config = dict(
    n_layer=12,
    n_head=3,
    n_kv_head=1,
    vocab_size=8192,
    activation='swiglu',
    norm='rmsnorm',
    norm_place='pre',
    rope_base=10000.0,
    bias='none',
    tie_embeddings=False,
    beta1=0.9,
    weight_decay=0.42,
    warmup_steps=443,
    schedule='wsd',
)
MLP neurons of a small language model. Each row is named by its layer, matrix (gate and up: input weights; down: output weights) and neuron, and shows model dimensions 0-191. Each number is 128 + 32 x the weight over its row's rms, rounded and kept within 0 to 255. Numbers have three digits each. A neuron's up and down rows have the sign that makes its largest values positive.
After each neuron's rows, "fires after" lists the tokens most often just before its 100 highest values on Wikipedia text that the model never trained on; "fires in" lists the words (lower case) most often at its 100 highest values on Wikipedia text that the model never trained on.

L2.gate55:144093098134112115138137140138076107153093103134108112115100169100196082130156128117134080161149082111056108118097131157123108199192107129122098137130137158051169108141137168107144121179166163137038111156184096137131091057079128100168110149117203097058131117096119068112171129177159163119132175137142153170126095131148141121144118122115090076136111139155129150128071161168075084157075172108150149041181162147097144110172181160130093127121123157126116164173148122111124100081152174151180106121136121120110096108085101174180064138119126126138133119143159166132126142108077128148
L2.up55:156123138100139108100157088134091144131122143079116170162148078135083155026140141075163153104073115119093117147172112138131144116166212171162109114086210135108139105152112113147126172094198136117202121177145089163088092131133142122124147065149104088077159083156177098140152129122149141110047120183111105068149168152147135117145092164068103171083177128103098110084180122145148151186155133085094084164167102069106162146133060164059121153156164170155104107116133138121144126126093107133092109124145123122148106099113155114150128101137106120123083154119136134173145157095096108139
L2.down55:136108106103116134094161144122118138174084116121139132143159114052149127132149096148147118123120149143109066159104143149125206154145094091155126094133126154111036123144206104080084162143143099156125130121070149147148132133090141134127052166082093200143136129105033084117175117195105113124170139133100140144179144131083093086197099112156112145112085024101091136131150151103084146079107193168126168133123147137154113124102107118090119180106149165163125110144071133113151142169111169081153191110104097159099161151110096118135139110178167147122145144137159132135170162189143112137
fires after: "'", "rou"
fires in: "s"

L5.gate93:159086166149114126135136180185143126111103183121162164075128157157144075174118135037145075160187092110130108075138148092128137116083143146118139127158115151125130171107184119134159126103144172091133087168088130138131166131183142143136137194082144083124147149187136116087111137106140175137106160107117149082215130097093059140186103126110147092110141120121112117083186132087087118100107157123135161160116137123113146156178152180078083115143116216113120108096165150135103103127142148134150136184146089140157140144134157127178148060116127166131089180132125056154053179115085160121
L5.up93:168150075080131104176068132145104070090138170162136083103112176116091103150155124140172189079118136100136119100050108140137147130160078190116133192132110104151082146162149130200141171134191163162137187096142082140094167120114138098123172182092127129118127071145145162107107112160152145189111140077043094138130109141129077165118181155096108116118129123099105187129121170146169085092143112123125136181130101082120120104130142149089167129166110139156087114127121117155093172067174091160080064111123148106152098135064148092132094078112120137131152168108173142094150129114091154144
L5.down93:138119100154121095154122146098131084119101174162179106087168131171149150117126119146100117166177153125120121137122146150105145113179135116153150163152123149093126168125110107087177113128114112081181144139133141067151143084116193111138120173146045134123134104134090206115132108102170133131155152130086116107119155127104093090135144123061110128103112000108035106191134134156083133101149078104105128164140133142152113177187071113091150124154149083113127123097152135144106073161129194116149126116116124157131202148079092128148174123216099138174114115119123067144143154087153110162
fires after: "'"
fires in: "s"

L5.gate203:102113179146154102140135134136176085155162148087091144151135118134149176100124119097174082185126170118119123111129079102086144096135105170101073178071075092175171057137077099135140182105135175089146056173082150097116125147120124064171088101059141119080113102117152115122125132155098181127154164156122151108093145147178113095132100138090130125145151101080061095133119147130066103161057173158101136135099130122158198090159157142080071113131160109151168146112103137067119141119152142126141148152140111091215084114145164122115104127143117107145165082114115056095119133126135142180
L5.up203:111212213103117097064146147141169101131128195082135154168136146162132098091103170135141140174096120079152078029054095153083140128086176124087150141114156150182107082116123146171095080121113159167062086155095073106149120120142141153168131156128104171112137146172114091152162080139144166107126112141158180167147118169117080155117119096125124143125131179131112096149110066128081094172099113111125082111160163170144184172148076157157107126132102155167107130114086110127123096166077164119126168133099118161161176127136151144103110099127098169171082134139113107070117091128128107147
L5.down203:132119140148099158123157183102150135165094151135107177154178105124091133117112163174145159155098142142159157160108134087106121162161102146140131103130158117111135122115097070097162154085148073091067122107166112110106129130096108194149126119118118147124109103173111107107127097135134151112117183119155163104155160089152162142106142131110129102143116000124176123213170104101124152175129156106082133126141088108123122117099179108145148107151126104154099116111100162138114160152145081150093155139167099103147092126218134149136103053105117118135149098085099125105104153155091145128
fires after: ",", " He", " he", " who", " was", " and"
fires in: "was", "also", "both", "is", "were"

L2.gate79:119122134130106121136127131148129135138145071113129185171123103047126084117109166127140070158111056151090077123102120136214109181171145123095116097080131090157116129179126202168099190078115194108130121111084119182135138117118103130145133135146147140095108069141212074096135131113164159113108115114122120152133123151168151126096160166164157105098113149150121068192113116131138114126128159075119158153147109111153090088132131103085094150122124180107160126091109155108186081085079160129196186079129131147170154131133180105128136146154153110140116162142146193110077089126106061201
L2.up79:166125181173146121149193120108079133125091102127129110048151119118162105104169202127090129115120073073080120142131103107174089129171165084109199103131114132113082092157142142157126148114159152113077165178123103139092110134122098162162124226119129120130125140136109066132100103074138128142179157094127143175170192097152105133072116142193092133151132159090123141162114136101093076171156158146184112146126120208144175172138122160087065077098124175152144126161151125132152055125157170102133139172130083126133097136147160114124143124148117069163073096102107115114111118106127169166
L2.down79:059111125157136121083106188092143116154148111080135130124103128107145134147188187129097119161086130146168147128161144112164157188078152135134156092124153155088146156140123126090104150090098103142120120132160149116078146100096122182175140099102176172148115165124143119189105142107151165162121156132107110154194141085160113113109204118120124171128078000114103108163147186092091105121188133181065068173182104139112125129139136128159166124126081116141100132167118154143119130126114094082071134147118137116099088169146117156086148124079097142145121037139097157151128142129145090156
fires after: ",", ";", ")"
fires in: "and"

L5.gate126:111135172144093079106167099119161117115180114100121153100155170150151135147126167138133074161169181165140144142145108112135141113180141110089189135099056101111163094111195135133124165130138146033134093189150129175193157174105156130191121165114127152101149191119143126161154126131118143087127126122152150151128113064170141094130143109149085110099099155093104100136134113141083143100178092119168112137150144132097164038106142153167099116185120110119215112117087130171141111052110181121105064163112174127088100094129135146098147105195147096160109069129128162073077124155142137126
L5.up126:122093176165108114135146063130115118063134101127101102126058101089143153156129133155174155134087131117089107158123108143103151134074091167180160145132146139132093110106115141110153100103103141105170093167085134174150117100101117107120121130155151108154123185175122099084138163076123130060165138106118185157171100133122129095196120130060094151117115115149120144149089155141071103117105163120118183134103150168094074138165137153159164085094067136131180128168107159122139044094131150022129132107141086101149164163208185141152126140137098127154069115101105115089065109176179089103
L5.down126:127110136101190098207134059063115176096084132175161153223179119068144166169156130119180129108147130092125104116142106130179109141095127075119146109181126072150140089131109128086167143075117139175116091135145136154086158098154062138105123149166104216134158143136135139151105131091119068065163105171138146117199184109108113134107176141135155193135058125177191138124105130084125127179135124166077131105151146108117151171110144146090080123140115126128119090134099115149131149118108183070154118122090163140159163156126120140100108121140135149088156124126083158137177081151108118105
fires after: ",", " as"
fires in: "which", "they", "he", "it"

L6.gate225:129094181169096139163184139055083148136039097125143105120117160134106176126139104125123121149111095167154082157142114117137088173185173134118176138094096158187141136131124053127119167173137165063155160162076112098109147086110133146160116119135104127115159128124139114127180119127158129124132141142164122149087112129160124111180178115164121101092167159149114128146174089104133120089075048192132172206108177164120174137126152115132063143198157117114162126181129145164112131097133146118075073208168167118086105112109154137166108083078111094098100104121100108118082095159111128145
L6.up225:152141128183095162123130183119104100109108135184154152145147118177176141111120071161128173108084073151133097099121154122239087077133135152140108100137069151117156101114095076069121194109155140151167141130117136077159108132137151151096088143100069128191151108108131136149146136114152099137088180114176109081195131122131079140121130149110121112064131138168102121186158183073168066158106130097093161175103126158161146084128117082169069120173174121119089107116114166141120088127198087084115092125112139150116151114130117158081105063110114123101114145114093134112058153151111139091
L6.down225:073081110156158122070114170142140133117091149120148104102100125115135158135132141139092125126103101099117117115113160160156102129155125143102106179109067169079188110153105024133185189172108145106070145129099194144127133115084129127155028163110123086127136139079116138150150168119126083123146121109135135150175079122076132154080088119105110115123155021140087102130141129115201115099172167126122182087073132146042132101170098101138130115128152138126157095162075126126090151160133129161143111130103167124059119103166145129052114090081121119163131089140148141127142137158114191115
fires after: ",", " singer", " an", "\n\n"
fires in: "japanese", "and", "american", "mexican", "spanish"

L7.gate214:152150102126168117096119171155158123183130116124084186106119099091104141106127156134122100153106172120160164072142099109118169210113145201198124172101146126113149152169154125115129132147166136179163043141155167142145179131115094098141137101093101093150114089171142182113144134158170079108138130137158141131138098162114098127207142160095145168115090144083063201113094128094083149109110157127164168144156108200086096144145129170115064148148181157185132127079141093129126116171165197092114127143146103150097128127134130130161149081112114174122100145074158154181144086131129184074
L7.up214:221120097135148163145148163108201091024131167140121121115088166181130127143112148092123077118074176097116147079128134136150138150146153133144100140098138157151115047116117088133140127121099175163154055213147112134063098111177143108139108133085158114080173150075149094104170138084150125164129126095195191168143111143131148107166124097088177077108125096077100053103165127140094123119140114145132131164178173164145114072134186108093165150155132156160171154150134125132111159167110169114161094107100170102128127153122109103135087096165121122125110139117139116157096135128079149089
L7.down214:164142124096094153118096117151139070134099141118132122119100079163129080186142192078121122139167161147099150111156121151152135139125164125110130131137153129125114135087185134158158138164119133121039081122175148097186099122106089070127091110155133062032137156105114130146096082145115161117173118122138129073224073082126139084083097146131071074187149068138060154173105132169175149105074148141117098111180145117115120185136138086055136178094130119108131092094159134159108119135139127116070095149137131166140107110075153101112090108134160163132108136124163157155138144130172065130
fires after: "'", " of", " the"
fires in: "s", "of", "the", "his", "her", "all"

L5.gate244:123160113150144109114150119135126080131065141135145143095137126163158107129142150085153089129126128123105089115100114160142131148171131118114145184177139171068139170125103113200113167108140183079167119154146138145107106091060148110179120165132171160076096174091123093093174128143167135108063184155120109145063098153188007116167153158150156117125109187134064182125128135096104153098135120084132152070150131158101124154155172140135083127101113110146146094111138117159138129089116165075159056180081133176122192083133132113118124127118123090161155078091163108130095107111068176157
L5.up244:229107204104172123121141158115091065094139090134102111101147111156114200085055134109120115153127141135146098089147155085122198122172160117170165157101161118144160106109191103117146113159178105123091165194145127117135103169089146111155118143052116131127118115080088137145155134148131166102131117136139155132136122109133158141167065138147130142201210111161139123110130125122120148128152138150064128170197132137203132097126070133166130142165187116142196106100092063147119128170108144154096141174147081134117105068130200115118181134108124131168184110124137108153127112123120155143
L5.down244:241096173107132106132158196146131131124126086102047115107164100141125143115083135155115131120134195116121090157117116130118186127110082108129110144114142138164121127150150085071118089187096143141140137145078126124172129118115106072163115054104167208139116158108132130168104093132123125155131187148152143112118148115129143136087096101088118119156175000119051140126152098126098157128077138169137079155163138176188116130109086114135101112137121122142116117124113105114131164102166158141153182141138120121171185141121085136062131088123157154148130132118145081139161154156188106096
fires after: " of", "ver", "'", ".", " the"
fires in: "the", "several", "s", "three", "of", "her"

L2.gate187:089114082116100125151152154133099181155143083101126139156158116119148192104162118103149095201111156126157110154139089100118142110144098179171117120062140119135113085106136154114071171069142085102160080126147180103103095124143109092093150140128166135110164114154115122136145170181183135118093139149120115153043168168124140094129147153124096123156063129195106122136162143136128127161163198134116100180107138116103087077153126150084141131198179128076202119122100211131132078049109127108147096081100106077165177187142131167130139145152099130090197156124147129158118100144109140174
L2.up187:113211127086142143163125109093092111114157091117093115204131127146087107112123102130140153154066039071111093167089122149205174124104068097143159102143064133111138117096138178104097147163140141138106165101194154095071206168136080161122151151137133107111037178052139125095126159087108094098122145091107164125104169140160132119071151083136064133137120139090129114155173122121128101135105111147159154124122129096137193146115131121127110054076102119154114114076103155143174136126130111055138124152096118123170133155152128104111129058145151079110130117110139107109084119118096138160
L2.down187:108118084114084098104110116102164143114130156121117173148074118056131138120121097128171074189075074231108159121146140102165144167137145141180117161080136135094161187121126110112130138156126090115128060133165170148141174111097093098123089192087146173127092099129136098176102195087099100108158075121133133130107107142181121081131181086113154088114075045165152113127157097126176138136128114130100112097180168113147088133108167152118120091132108105148144105137060140124114101102074183116107159148108122107132158124188187074083115140164130089116136079115131156156068150097121175124
fires after: ","
fires in: "and", "as"

L2.gate45:124084100148159106111131095118129116112149110071148104118158208060116155169175073099169133146161127101085134149113119120077128151166209150115115061137150128075119057141067138150120110118149154110054140208139175164114124111147054122143155208104124152109174143106121118076102137186114155171133166097119150108160111074129119123134156085171122113095103131173086071156168088139156137138124142083089109177179133115074172159105135135159064107109139130143151098105103153154120104089131177155117120124139100138114130093110158147112132124152125094120074121099166156114110118106071065198
L2.up45:170146074147138116131129162144153135120180140204129158135024140105139077108087147105138172107144106134122155110097106123210134156118164143076122141096136152144131111134143153152054142169133195178144111139145113148156134165128130048175125105157166105124101081117141141139118132158109158104095127112081190175174166119134171208164112111072144117093117119152148187153156077120121065131125171198108193107124112182118115111135098106144135133125051157160126123136133122160134138104156166139154177164125036146103102161084123168149144094156174158166125098165147150138128169149112170112
L2.down45:132107120143168082063113175128162098128098136120164107104110098075150152138101100133138172196093161142150090137099152102180136155106148168132120136130135165093126182147174126129159086108161106140122107172113168115135118108156084128141087140091062181102152159118117138076151144101167148142111114077066081147192089143077091117196147084163149125154119000114065115173124125108102109101155148160150116157154119147144114107135114101160102141126112117134136125172070153113115103134136157090150100123078138118079144129085079124087078092160169141141091134061140136129123123117124104163
fires after: "'"
fires in: "s"